Weights of a small GPT-style language model, trained from scratch on English Wikipedia.
Size: 10 layers, 12 heads of 32, MLP 1536 tanh GELU, vocabulary 32000.
Architecture: LayerNorm before each block, learned positions, biases, tied embeddings.
MLP neurons of a small language model. Each row is named by its layer, matrix (up: input weights) and neuron, and shows model dimensions 128-319. Each number is 500 + 50 x the weight over its row's rms, rounded and kept within 0 to 999. Numbers have three digits each.
After each neuron's rows, "fires after" lists the tokens most often just before its 100 highest values on Wikipedia text that the model never trained on.

L6.up1425:579575490464572501519533488460463506582491451503454468547545530548502525433541503511505479485523533483529486494500503479521461485513572426507585447433499512475508573506506475462509518585416580553405520467483449547537589426545560487486553443484525529503438528493564446485524581414466601463436411457489495387580506525626490539523675552475513487561446657532587589432463498482551501538535508486436516473427567574493435514451517542509475496546523508525538446345508508475435497568462499495561614509443530498514559536507565416543457530514448457439651472453491526431432547477603373570
fires after: " on", "On", " On", "born"

L7.up589:514533393525524477558425445458566464471524423494469460454506497457402578392465439509495453395516492477450501432494557564492515479505513488502594526506520587485499355465474621438514533548402504407527468610559466532512422516527506482513586475536408461520447462419521500601473477490489550551441408446545463462526510456571590514539558501493534568446577464489527557533477562491457399526509483555504295472542483570490525423484542649536488569515539518484401459496453450479526431575536408471449528459549498414525425463454588497470529552543499550576485468437491539502452567571508418519
fires after: " |", "CH", ";"

L7.up555:482457429459447482539479466472482530394512574442506560494536418555457536441432503495481508460571570449465490584521517484497482514531580528523479446509562540512493472486574471518478592508532547528471538639557495517438596508423444415480499452512450498500439442431573587563543496530479499513489484446483570572498483473536563438483512565451573436517450437573481560471465592502467494485426498589500582496470495530484522477564476464489489551560482567511461484586506480556529482454490484432532425539484574546451468404397492574458494544595503513475468504515530533506380530524538507536
fires after: " |", ",", "-", ";"

L7.up221:414512428518476491513517576462523493535483432497483546515519457431396520569494514530598513431486568534507550509588486501513485519465551495427497495455557450512427481471552415505455614599469585444554408537444464468505458340528523476459542511514437448526503470556518579557431456603552452475483445526579488538502541460511470585467430551507527474503507367580453572535465460531468496579494529509560494507437496559442516530509447394505550481576472479512432604485553505539548488505532511538535514488505474445484508534537485435443495534513500634507548385547529559622506548504442504512
fires after: " |", " a", " and", " L", ",", ")"

L4.up577:429537517584527504435496543470483497497559557432480416450470530613547518481474515534450439460449583548460481424463550482470423369516532473470413628506498527489441495504447556511530511550555621509567469539513529534543496435533518539485488460447467508487547461443419508501535506518523450479530486503467523516522474548474442521454540428543549518463553472529437556542581480477524516496397461547451541442431430413540414610581533503556489593556451403451520399443455464464433500509487579513497484545499614510538584464501462529406444514516516555435557492450490515379603569476466469459
fires after: ",", " and", "\",", " (", " |"

L7.up791:458541520500419507554538466398478523579506411526491535444486553488458439474502442553500527433505500428507476555474533493491443495505511526533491495480522454508503447625432517457515461560454410532515565503525482476485503507438500497481480514439453485589529543560586576479566591548426473539442524571578484404423560512510516619458500537539494556477560498496487479567461475537594538545465509607432527491493479478505530381519509502542542592520513478500433381486439482541522492578498606482431491529518479432601544489536500562482593480489463574507527552435473479499458584524471510569
fires after: " |", " was", "|", " against", " of"

L7.up620:489468510557523393493488441508442503502457504445453447477475604489405478525534534470466526465500520530527466481536510537460465514588515563504583497442527541453526446436470480460538567534464476596523561565517496510516430512440485391460413576540532429527509553507467506545482536498626439486545492449509630429569436479504437549473476501506563511653490479437557478477540533578575477463428488534545520495635503525450492623528563512528557528460496526510526534571501356442422567424526584466606429448425518552481507630527537483499547441458362389456375453462499498493474517485446508467
fires after: " the", " No", " |", " of", " In"

L4.up191:517544506572517499547499389482459490531591467536359469566575511518473545545523539490528503522527459468532558414484502430507506426549430515530477494493433571444469501458448477536549556475430552508459481546570436570428470461470467522485418512589515408569504477545478391489469530558483518590465561547483524568433414455395472495557468514543508551478431407511476418526532506468583409494469518461552524410589504512449497396532412503443553506531487441429531458470491567508502450506435525625438480505449563469483485502548432407524440479535476433457500598474530486466455532528501504578
fires after: " as", " a"

L6.up760:464504531497527459525620576484506512414361512515570487459551497511490591640537497534566482483587509511531541458527515465490552525467469602482444464434554488433533433510529578503515574507505567544587508472540594525483593481412411473508527477542506426450531361595408509452495493500393485487559489511529507526489499494450500513507463522506484474585574575578515502513582549540476395588468531570467481461513427529448531537552491581527444542480433432483441500557481597522529466497586490484572529563513514523541445497577472472411485467500462467529537517444508498512422491506436440564
fires after: " |", ":", " and", " of", " $", " were"

L4.up929:480553503509512459516613547534460512556513572498507528453381496511554565509430477554544537582471493539477443486494398443434450456509454457505436524501508512557533511539477483489468549622520473513549531411529504552546439407475456592548562528432499558524516560506498550570554510582560438554549538492455414444455510547467446567393514500408513509474473492489528514490487551502422453553485541463522500533425437433521557508464566512583429508413510493467493456471467517481452518413515474530522485514559491490553516497449595483460557409514543588478483576485580526531475533456491582523
fires after: " the", " ", " The", "-", " |", "The"

L7.up1024:471392658505489452516499452538485472504540547558482508504468509494470520542503518516525518438419478488438497560517472539572521396494443470520444661516447556541569554531457494524422522578475571499502589507560495450491472450453412436520486506542477557468542478494533532505498497469496448503477413491542507466448474447544517538522486498570561482419574381565555513572533484499562433415486565568529632562446531480502509504527544557544495552426479462517513498458506410485577442406447567463574541566410544475416501515536448555490486508492404469446461558518432467560510509479466579434
fires after: ".", ",", " where", "\n", " in", " as"

L6.up1045:513637496506562488526576408570572474517487531525550421536495534507394504489429555489550503444560550560548545412492460522408593398473528508490419456530435460483486525586510454485585468414473503490492570446457502469523511582503504522513540461486476480531544404524529497535453533526446537488546527512466502442495517536584520482454491575477542513570460521533419457477447431472481566470539391388560499498501513502496552594532435520537436413489468522499476459486524445461585524481533430415484485422533483390464456499511481413558406502545499559470482463554405510528505489491532551501
fires after: " |", "year", " the"

L6.up38:498542524504477478494436448447453544458454423459470504601536570422476430547545401474525409429442525446437480437540571459566512521458544486510431479457495551516464554475492527493452485501584502446420580501529556503547535514542463468526482523493514514511595414576480506502549519528461621524462455442410465498485466515538429516461573507498495497453530526495567483429478534445431538516480529539558505496497558491565466432451501447598442508568470564435505506527499514588379425533487422490384553526484441452485578585500484529452423502552445497500465519513538567523438496512521456519
fires after: " ", " to", "-", "s", " S", " would"

L7.up1083:488569410496504518458495473396456490501536450481451459430499494529534521504512462499561465469539504512453607438462494419559498506559500536480432490478518589504494445519494526464471510416578514487569568500555438479483603591441506542491471495470432484452449497396517526484639535451434487528480500535549481502556403391532471555435465476437584483581592529535410516461531508490402532544548514513571604538473497541488491506516446658546402562446582476494565564514518483578611537459472461498448407467471452507463518517510480547463516371523548518562489577501490471517408478535472523525
fires after: " |", "-", "|", " 1", " (", " C"

L7.up1131:478598555548511424457505502434511425442465445421525541521501543471558439406485501545493535428507527600525519595548461531483438468510510461486532586480496477557535481490435568482540533469527533397461579493503511500547574469497578509528499524520578469630489495448531436511467427454493525460404427420529482379544547490532555467427453583426546491587554581583445408581464592474567556539475450414505448434507561521500551593474521478537495571478394478487465460568515470453464532418478523571452536554507610536554536486601584523521455546543544588468464542486581466494528482498524423457
fires after: " |", ";"

L4.up1056:426518513477546432561581500565560440451531536575447468432397476567493392518427451535447555413451540536531490529539373587566449610512561466504503417574502501491465427504491486515492539575560475523523560447527567457551465486526499466450620516452508514446539537416511515526534588498522484481470379467477642455485454460571437577380533469397413593504512469448560524510510532419537507456547442508540438540418554477489548486490438510549526530453394523476560488559518476464531596537498488590497568486473432483533582489429515461441595554436454503521421509558622578594507434474472575507
fires after: " the", " \"", " World", " of", "==", " his"

L6.up1035:475501513444575526399527509455426469531507494530544575539596583475412494496621562462554376474579493418602472589493492436474468518489563444530497526423503582488496563544553400500556600518481419618473506406513494517454493485402498463417416480576510502426508519501457536441534555485507532485416576534495508495539556545500498479500546585456547611486548508574540521399387469520505447497435446566548568471560536492540489536497504526487510484403536482541487492440529474472494550564402491548471443564429539409451503501500601426550540450533484431462481482517465666570484527464545483536
fires after: " on", " On", "On", ")"

L7.up634:489511444484484387500560582440455460585493425495512486451511531508499539566525400492587484500550560511512478555539498446569497470491480496498446529552478590491471439455402614523436515432545426387550462524583589527499508421438446514458421507496609648489572496497457531528467453600511447479504622456498632481546556501499489543435499499435525553458457426461480512500573531510366450443476562508543459475557513520528465429581553478598471553557495551539587562455539485417500530478499466445496571532445556518481538447508477533499495497556427572472446565534473444530555502516522457534
fires after: "\n", "|", " 2", " ", " the", " –"

L6.up1455:475550480488580526427464520464559530520563540487455576520516462504560462478463418507527385606454508550579498459470467525547623413432486419510498565509466535518512441427386543475532516528556573519502518483530518447451485451433530447525440469443402438525512519606540545516500525517533437509445539513397551448434426482530542490554467566481524491563526478493562567469508556498491577552441668495494491430463557391485429561543499404470558508463483431533443525525494511532452606499585481593450536508473475465545508502516473506556535436504490532524373504542587554589520511475501417476
fires after: " the", " to"

L4.up984:513509447539466479458504473533451457489472502489474504514552446482521380463499471483484503514504550498522449365344518545489520437498473471535510453495510513501439471572524461464522526631507520594480544567450562473476480412557511562466469497559455521374507367520498492488569439510462515548499515457441529480520424563482385415489533578482523488419456563431576497442487534564474501598644550499540533467562542505522494452512474558519468580591580476533427452505496565547443535515472411471509522569376564450410522502482527458511530613463546497529406432525514421523526464537444504523
fires after: " ", "s", " (", "-"

L7.up884:415528413501475498500461467483506506437474465498571446535522566459588507489494478507476519447557508512517523538547557528430535528471502475467474529519488451454517479608569492486425465465540564499596443624457499512518436542522476678486566499565494458550536542566564480474499451435453594552485533508520487525485550435507560460569570555432437510495463461495507525482459544470447490522552507455529505474531375524473478529636382553524534550437564568558444537481443524431537454460541626425432526527525503483522520531485480565559533512451483451543536523482468478590428520549473434523
fires after: " |", " $", " and", ")", ":", " "

L4.up301:512505615524472505510499486556498397496471504505511429413567559506476564535486398422544515578530477525479414504503443554496488487503402503524663425490515511423478608480488487443489501483546537399538510569529519523510464471460500504443522473518519497498580468569458509542510474527415493473514444563556447462540540484514435463575568560423415555488547442343536408440454468579447493572454443536560417544551504441493494485460469519477508480462496501582527458438545512490542541549499515466386461478512412557442505500663431529463426471564413412552508530491463531502560446510494489570
fires after: "'", "s", " Women", " Men", " years"

L4.up876:560591432426495478488459497580574521561496464416576435523591552420485473511505437418524434467457521539444445513491539536574436437589530549503477588545543506499528580366524532439491486494500518489498426462479593501515412491599525473478514439474493576540552446481452490609602548493565577445480581423529491558429524506435549537441547592563508538439385517543437506533496483483503506525487548504585518423475532439528506569475440535467489503521530501552490479502505583536461504416472555465479499509474548595593571499493506480510464388455529507434547501512540464502408475529557539454
fires after: " the", " ", " The", " (", "-"

L6.up313:597530398481564463516376529543521476498551465421544538527569495520606606542486470511484377495588498448536575450511431440465485449461456575476516467641479483613432524498460526559498496511454515522497523544537548459427525501455407452545487552517515518450536455493489446467475574444574454525376545511366455514460530551443459437562579424511553514455535390505452497480540557499544491494463520546581416477476506525548503659506505465511470561482456463502434555509466413505495510506492573497532521490515475488493636594507508511518441544449402493480450447429472550490451523424457461508
fires after: " |", "|", "-", " 8", " 1"

L6.up293:537471535536482491576581525442492475498545585497515440546461479484502531534482427458504527542457470424539488560460492487485477546476381468573456506499350563458442486545477505515591481513495509506498394534529465437544497517448509479345509466576459425559514444530499480488430560566525482544423532542508478413453444522434542503510516411492553457566507451460489544532540604555449504561448551494544566521500443505490500504446467505558534499512514545568487528497563456491505459431518524478366465446539466435472499437462407464444541551527505640591495553459550443521499525505485461438
fires after: "==", "-", "|", " |", " No"

L6.up364:508553497474480528569525417408608514581530549462467443528416466539457513508520498524546489462506531528407464531479485561457452585563458553461492480551489594550515587505506570441497633536503481526547503486479436562497477405438512493474464550513462382539532414515586446552525501531468490451412540518566483514560514520473450472435493436464584456466484554579471432494432536465487523553482460576554543512475506550535500476463419493566561399454482602459451541459529364532546483439489593486487435493586471540429515435541532487456429477569449444424496398534508568489398578552515500562
fires after: " ", "-", " (", " |", ";"

L7.up934:473468396515542419566556539507477519537546487438417576518475542481504455506647470502522466459520560493488509459446486507419500532482556458563470545498495538496466502493465554544500556624544502505545532519542463531477574512528466502486499419490446486494496436545522443502527638572449509543515548456469482408514478431495424473459478479519529488532568448541515447567413529467553498543481470638561602511514433519432439586416515534580516545397491476437510500558468523483424461489519506455542428491482462512533422498519469463409425347443510600540487515515508588534437620479411491518
fires after: " |", " (", " of", " and", " the"

L6.up1502:490494431491469484503458499444519557440542511467467463572487511467492556496601592502437461562481517511524494602486533463450469485532662492514462487578455502402425452543511511528503478482462537504511564577569410511482457553544511525390454519578517478495519503508541499521518586508452488523429506424543444493482456503531513516438384510439444513467506469432545554598485604453511506438498543506528443502493534446548498554476482491553415536572480563545456551583395610490524521600517510471505482477478496539542598481594520527496538457582478552545530473511493562579518546422447446501
fires after: " |", "|", "ry"

L6.up376:475465458526525427466500517501490522462521455511451519528506407618519563539457493538489543510460428632507545481475494507490545494536504414513395587596501527540480513432459519492461480585543489483586502470481514507525488531515459544425471427524496421466494476580467540535430480448497517409493534479578499589521449483466495517525513485450441388482551451429581465561436529444528509427570476611422521553497528490536541593519522600472633468522532537477599526531577531473440410444472404490470444511417595501471496503435498562543467451574511531474558517558544553536402501508515603537
fires after: " the", " a", "|", " |", " \""

L6.up1055:457452576527585474516533560564493493497531497476534537528447449473428482542517559487481460516517466477478608434535519427466407438561541393573447534613529514507540535634534523563464447549418522487483544540473517514492477569519481429485474481459469498474467559477509521534577417366507467436459493543525445556483544464488524441515483430474502435485474554482457448474465466519559523573490535540595519446658485452444480621536460458520594486449575389508559560388459424545499552543524429400546498474507438570517466484505502578612480489523488514462549527428407481530534494447510547523
fires after: " the", " in", " a"

L6.up999:458460473546485478487425474502506479526470548476466512458435492522595418492498394445512464485460429500503479476544454457534410551591504524520408507530500510445473538468523452487459484459506554502530468468571521485545515424506539517485468469500513379556466486590554454422547452433546491504476534499420553502424546420453570440569529537520511358493650603580528446482407507530609564536503602459461431524468602509454528522533411395441486560559462516508429505483559582495481444502478455467552509508453461529476410482491446477448528579522564528536494529559459576568445575478473500433
fires after: " |", "|", " the", "\n", "-"

L6.up724:504462422494564432555589560475526567518560481509451554559349483553477484476578490601515456446440525462446506512566427518453599472617476477491503460525492572514545428497590564556530521483473511469515532516509532419481519560486493540433520529511454427524465560550607496469528442487529558618543508580591523540443499591449486505565435473563535529542480574606472494479420565490453525571397490568465440536482441522477547516475540532540541528496475389522546586494489454498529538385521585503399451451525476437471440532522478479467536526452495536520567497518496516549475500531428378527
fires after: "\n", "|", " No", " |", " 1"

L7.up757:497569525517547538439510454495492541574442527467459434552473444453400688514471515465371633500369443565452490542475541449486475476512539538460521501572474528501605464536525554522486502497507585390502561538483514455506451486549489512507479525562543491512561410471544480496530462488532486509462532541540528497501476495522559469429504461437556513539515515528470515476571412517525469530574440561537499461477517523423483586544515478501429497409440562600524517427497401486397524511455545424493401489452474467522473555496448493540510459446473552435401496480376526520537542456522541513
fires after: " |", " the", ","

L4.up167:482516535510549507467463527455453591482457527411593510417533445480595578472479517579482525443548519479513488483505510519526483469442479521416555596594471595487438528503631475439508527516484462545513518534529578517516503461474600476531484483499449369483524489507465479570434475570568489516437466479429524623423476517437530549486491544476459500510424520574526553500523535594523481421446548476517535471401456571446446566526511500555521474567537507514405526489468521529491427422434464379577457482648471528495497528481476537565482474516494567453484488513572482461521477511379518481
fires after: "-", ",", " a", " |", " ", " ("

L6.up247:463486516501478632545499515426543536519516432511461582489536485426551527539491542575637537520614499450526545508499463417439490568454479560472515511456518446466511411436513501488480501596495549541412566510522536490470512534373465500573456486514499561539517594468507443415604459552485489518506499394524492524439563490524522510416504531421412486500539662530470458506602426563548585391510526496491526415435536409491541493467515521491439488516468391487477465567488564425477540523486434475545437406546499575492457519566459470426453537579500461472472508487574437591476617509528549444
fires after: " |", ":"

L4.up593:549480533572479472519494486409507601524456530510477508556507515400521556553459461536481358477442476519498480514512459428506431457477455435602541667483507468569470507539470484442490467538532479547489591425581463429483510461530452516538438527458475472511582462557420512585540511472585467543570493488508501509445631544529413411488502560524379504515502454567456588501376499537515582568511490461426460517356566528473496528540508473566556555462575504391516450470487494558488493555564425497486410440545473547516486479548442540471480542468407555532560521518446512483421448530538465521
fires after: ".", " the", " of", " |"

L4.up779:478522457541424439531531549530349407528512510490524535501490580467453466576470628538489510419524497531579404535504525389477453439507496516531538554463521559443486510533451412470443485481505531476447457402507485539466456537535492458426433590452466454504508467483455577578522484486471538502529555527520470469542469507484460509394510438464624603426533502459507472511471522533551498524394464505508587525595440417523534609578497454527514579421480492511551508416506552546598606400466477521487569536457496532588520460529519527523508494536535513588541439506539524468426589456483466463
fires after: " the", " J", " on", " la", "c"

L4.up870:549488501489482525436619467543591479502504511602487566433576575500487422536468469640472478483487410542482518544441489504604470512452473485478517450509565518375504405436450444458504459508546476545583468486600510526594565501525491479597515507486543417410486593577491502390493553527513547498420486441484447498551479487553498498471485616473472524515534476473508520519492529511615478506548484521516536526581470420487481520524493483508521497529487449495531521469519514462542483552481528580470496591432481482338501472485544484463618476487523469406528468454416520469498530504447540556
fires after: "'", " the", " of", " its", " The"

L6.up175:535518475506456469491500532432416613488567491512523433536371484539530377470421479515480544506489545579506485559570477528451373448541477428429464534469513516465512507536505490499551533466536449480512549497495499574434474518481570502579524502528548455479509498529577584525600514514442543538406556522526470481519556519488596518369436505543518444520457535543562570488484566469519570454508545518524555549450504496478497454411472486516492547604522466510472457473489548495586495596415481574444421513450495490508507485474455516551574487495514563461470509457517474539473492521508546480
fires after: " |", " ", " in", "-"

L4.up980:534554485500522574428504493584476510572578507508545463566507530478505483474568485435474530431582481451413364526494504424471571448496479523475464464559516462435467454476523514569404501464495482498560474426426567541497476362483588575485551576477523470493514457457493535556479542586462544472413522483494494522526508497459436477434492503545502468485523504473601570503528479511498617445526395563537445429383486436428555583490561529579523536503454565519495478499464487466527521546578601572492495516492538494576475469662490490535518459432556512471539514476502475571503503446518446540
fires after: " the", " of", " Royal", " (", ";"

L4.up306:459505452473469512476524534468458581520599565465483405517452498482464467474454433501554466467470460473469468348548546539587473565430444477491501491469458518495532477496429518501580457535587444520421477545452591509483495470455357498586453541446477493448543430529472556478531463490504519551441457519501510563468514507490496437439597481585544478525492495481534449394370477529589546501545400528564559480511498486524487446406518505468505437491510493511545537481518583642505581532522620567410465487442588565552505544656567440543564417497544517466510515438495493466447468512465370462
fires after: " |", " ", " and"

L4.up371:440570510534463488509567461403510587405495480497415553470556435490510498535504593472504447531630469577512431533527466524526475501423400500440571415502448480491388548539540518451473459500502467525476518516458546465466482572474548570598400485475541491663480438515454449459507482533478448524548533541549513570509520469564488502504518538452554498542480446497489499425522476500522464532469536561442480521494513570521542541601517498532540544544545431608430478548512510562518501534525542485422463449534495457521474467482501407498632398448570560486447511487486561516560465431471480515
fires after: "-", "'", "/", "_", " Gö"

L4.up1063:541441556468486439566458448499451398473414471553614464455444540511392416553580448553432508538507448437432545550485531541582440546478498504489564448450588493508461445602506454497525475481571552451567491557546594566529526550453541519521549527535421498542497437521538503483504461492451529424421638519514527447527462574559510482524536521597464536447549505387593472482419463502413475544406454566493574443521435501543475443455479501461523546565600451516526470476527504531454556419586442533491449498498533461499523405485491512504457556459485443439458454450489502475553505568465589439
fires after: " in", " to", " Stadium"

L4.up729:498616437546528577503474389533526529496550601463581558475466574512598465529472482564498439511479478626439479463515440463498437461383504489469390526477432488434555490528563461482482396483505551535543469521531524527487500456498480502497527567503458462508528533505437444612519517479464495528525467409518565455525490574551477584536485520489403547583546420496453488521500395495498479470480477484431456474548521457521348577489407605473487532564504530544491477452537475482455498392510453522518557508452684524489501444492477640498485478477529528434533438506478444462380520471493443392
fires after: " the", "'", " The", " that", ",", " and"

L4.up1340:516482510468468511403563528585465510436503519562555487639493493440487459478508507482551493567502377489447536606537468514520496524452506507420573503556507598476598465566462483511449525569470541480525512483566505489539449505529502524526531541487503443481512485530543485625540538557478497407457446434382459467524430470523411464553555490477431449499483566531436452478451506520445628602525465436433475402503486460513488531554585524604475551478536453512511486459445540591470495467470471516574472551522508506461509535627453466519534536471463532515577484459444451479476546583434388551
fires after: " University", " the", " of"

L4.up673:536434532505623532464545467549465479537517507446566507595584452511506485533517500427426495455495495647480480524504457443502454614542469449511436458510438452530510341425495451443500531531400532473506539493506590510516540538462470515499501528403462444445496588519552564434540538508508528500483443487583474497417441466483504443481490509461519528521516482462542442481518476548563482523510484571508464475537552615477497492612550473582574482494416537517458609514574429549379445520538549503542501549502576534401514439541459453546581545535501494489517441443519536553497481537519531527
fires after: " the", " a", "-"

L4.up614:446467543504479510476479404478397592575546487368422472502510515512537525432498530518600523519483508537531524459432492537436604454595526449491541541588491494574484431416512508512453439547518604494475420527531499504531559440486406530466528458465477484556470551556562484537421560540488510453448540483538483477476479548442507585505481498503460419452583583513575507511589589453532546521520526469526465464475501476486553546562454505514484501459533546469533615473516403391514458581545467620487528527476613491517526477570414502484581403610371419414450520559504505505555379438480513450
fires after: " the", "s"

L4.up1386:490435461553518565482516484511494460531535468490527446465486512495478439584496537500504474461466492537591399622535471483578387484496466507640552556546610577513580440546438462488485458516529575483571505470493533444487480497410513456431624473512557465591461539499530482527505438495506498453358464416496516477506440516499542501500559535588436485448467560472463461494418484491513574437482469507560601439523512447458530486502464497493505559496553516507543607478566501486501551468557432514478451556491494475498552474553582512491491583428561605452473443489426480439479525453580452464
fires after: " of", " to", " the", " an"

L4.up890:526544485594442467485534500518456558568500425505557524602588454510436469472448522471508507403534604450553601539475444429515416525472511512502501457507502517470464497551465479474494508505471532502415370450522502605494583557557534430512478484476496559469426428543520502539579531531509524403380530526447455556428514550572569482571632500465486458533587518566432437516495520483504536483448397613513547449531509438527451563511502451501516552547451430606435539488585459559507527528456562495451487561447550518550521504557472519539508533509574448414525379525468547435433521535467406418
fires after: " on", " the", "On", " a"

L4.up275:522612579615451487518458420551457575426504501519502458402447612550554425586452427513506515529488438555471500524595566415431545439497538588505510576597474511525444489546524451455448479495519627509519495620529497503511389505472518454515528506423412551510585491507545523527499477525483462547388480479474517515484559419512420483560491433385508488496464428510550506529536518442593475491514586570455446425518415559582422571556525505537602496479533583554560485499501474509544534509494509489479507549501490386467505488561517519452557562542495507432528471440528524457461478471544467530
fires after: " his", " the", " her", " to", "s", "'"

L4.up1234:440389456565485464568578460515467500516552471479480485547444565415497447636459510602473407498470466420484567469481499593516491476464439554539515509537401492488528533415445579586472493429534464563485536498579603496491527530459445461476484504498441498521474490581551538556466593501533489466522538535557492519506400412468470499507527509487412511597433434496462587475476443472483483498429512529478472507514493453488554661495464457531568533468519478496463469483541513472509414522582534468466562448521540524497491520472405552509480435532434620547510561509493558559514656562553479470
fires after: "|", "\n"

L7.up271:510460484515533417581481537469491543501605439517475389500528451525526509499530550549544420516500352492419566550478446500491560598442520450472545532513473387539542513497540542424486404552539528504498487455501431440538422465568524519463484564487470544350570503455505485532488483494502521497483577487523484544561516458586513536478511533503433467416471503486513567472545582417477550500499499501550523521494507519438483516528529568629513528510466516462531534548513418531601528486590615434469431545520507518506515388556492488488460521544566517538547509640454457516513468500562527441
fires after: "\n", " ", ")", " 5"

L7.up1455:497551541553424481492489433481530557532474423452459478498464519556491490534461516610506410419463535467493590453484485530567494516477519485568474507470482537591489481453614495478542512460582480438595529410480425518575538455533518509515529454462505587411537527496465504517465521529479568470561492514462516551450441458484566532503475482553533455505545439484465484426438503521552546494409474509450460456458558509435468504475537498578545561510479573419505551515516369565626524482498492468511489536411594532519436336422515514549492508524554555473510517455551445482438538499510503482
fires after: ".", "\n", " Telugu", "th", " ", " Tamil"

L4.up1236:526504446461467485505541453448463576594477520488437552432531535513458373597512508483534454441459519491521425491520518505565493425557473494533594478445517533529503478482526448454393556482541618465448548451480508460572559483535587524491474524471558430529472487486546578410548532488473432445419562465446453563571500482509431445499522563518527494434586568482573511460483432502585516561517514471496569516606486454528511493488492540571454571531491545503433536376500505559459372479488539482551478566521528482471509452582525488516572505547456435489558478512504461516566476520452511600
fires after: " the", " on", " a", " at"

L7.up797:564507488493532513536426495518473508504498505511521554471478508477576438361508439484497469524442470544394450516475470469504522527502567473448560463476503481471526582514466452472612602419414496554549400468556443546484455526489445423466502501469456437562501499476462508550532598444459550371446529459549429486546559568530577486366558586490557426550417569498560551373524398577473479599554549442608564482552560535473446530451480488427510423579494451525529484510433485504409456587532528480563588504484488452483585521523570455520537504498483487468588423492487566504520479572499409477
fires after: " on", " Released", " (", "On"

L7.up1436:449516442426518489539591518527485555503440383451565553534492473409459553516469455491545518531506539599599420505520541520482420474496480508486533491502539449500445420487454466577445564506528629452590556461520458561434537457500529502485545440493434411578518422472435486463571510481579398482408528443543541500430480580498549559445421539444492433603562552551508502578481491525611553484423477480549511554437522443456452526412463500472522509507361430421413511528442552557452492481488445448560476500528523475535507475603508428464475517537503559498513565528509465525510505545449466517
fires after: " |", ":", ")", ";"

L6.up627:549490518499443519502514442515460506532501459519479501457482480530476513389547542479480455452464567492474451563454449437459562466448599498572539517442527525456503569599541514465552567435503477570441422439535537578497503506479572558482489506423500590467410481512557522523524497496518524495357534566519436441504519563618489437455584583459529553538442623489514476456496494588444432588532545532538634473564611495457521565495527473520480495511460467549545485483428467449493488633469485539543482426398511535465530441564565479521473637492577465397509447518456587538456448476549448501
fires after: " on", "On", " On"

L4.up1414:449515492418510459407553550544596506484573459497452521536522473542502513535400467547589449559445526532470510538600555555463575487582505470500473435595494463480515555474500387570604610453478490531486511541639473488432586456446454537421563494499537501578511455518420409532483522595451540487328440594545477497423477458474501431546441533499475546535442516578469509523485555582541540487522593451480513462533457493471525491457536494503528458478520374539480497432502551476464524598516507555496485614512453493534526573455410446422538551500479531526479580554497491558492518527477553520
fires after: " as", " a", " an"

L6.up1131:465545521460484420512488525449529441420534575509615482497477642458452509526549501605493475460482510526510511599474476477522550452504563587497454479548460567576455519506451500526507617478519520529494480542460403461475483454488563461501531458441502425643480569559487471452497430540420485530427424494471461504458514459423533450410445507530476470615394501478477527470479523506517614469584508492556559449479533460411569516537503428513513510466532533495479572514549555475578514539450465485514401487511393567539492546425496510495585454497557434558538444489502539550473516471485526402
fires after: " |", ",", ";", "|", " as"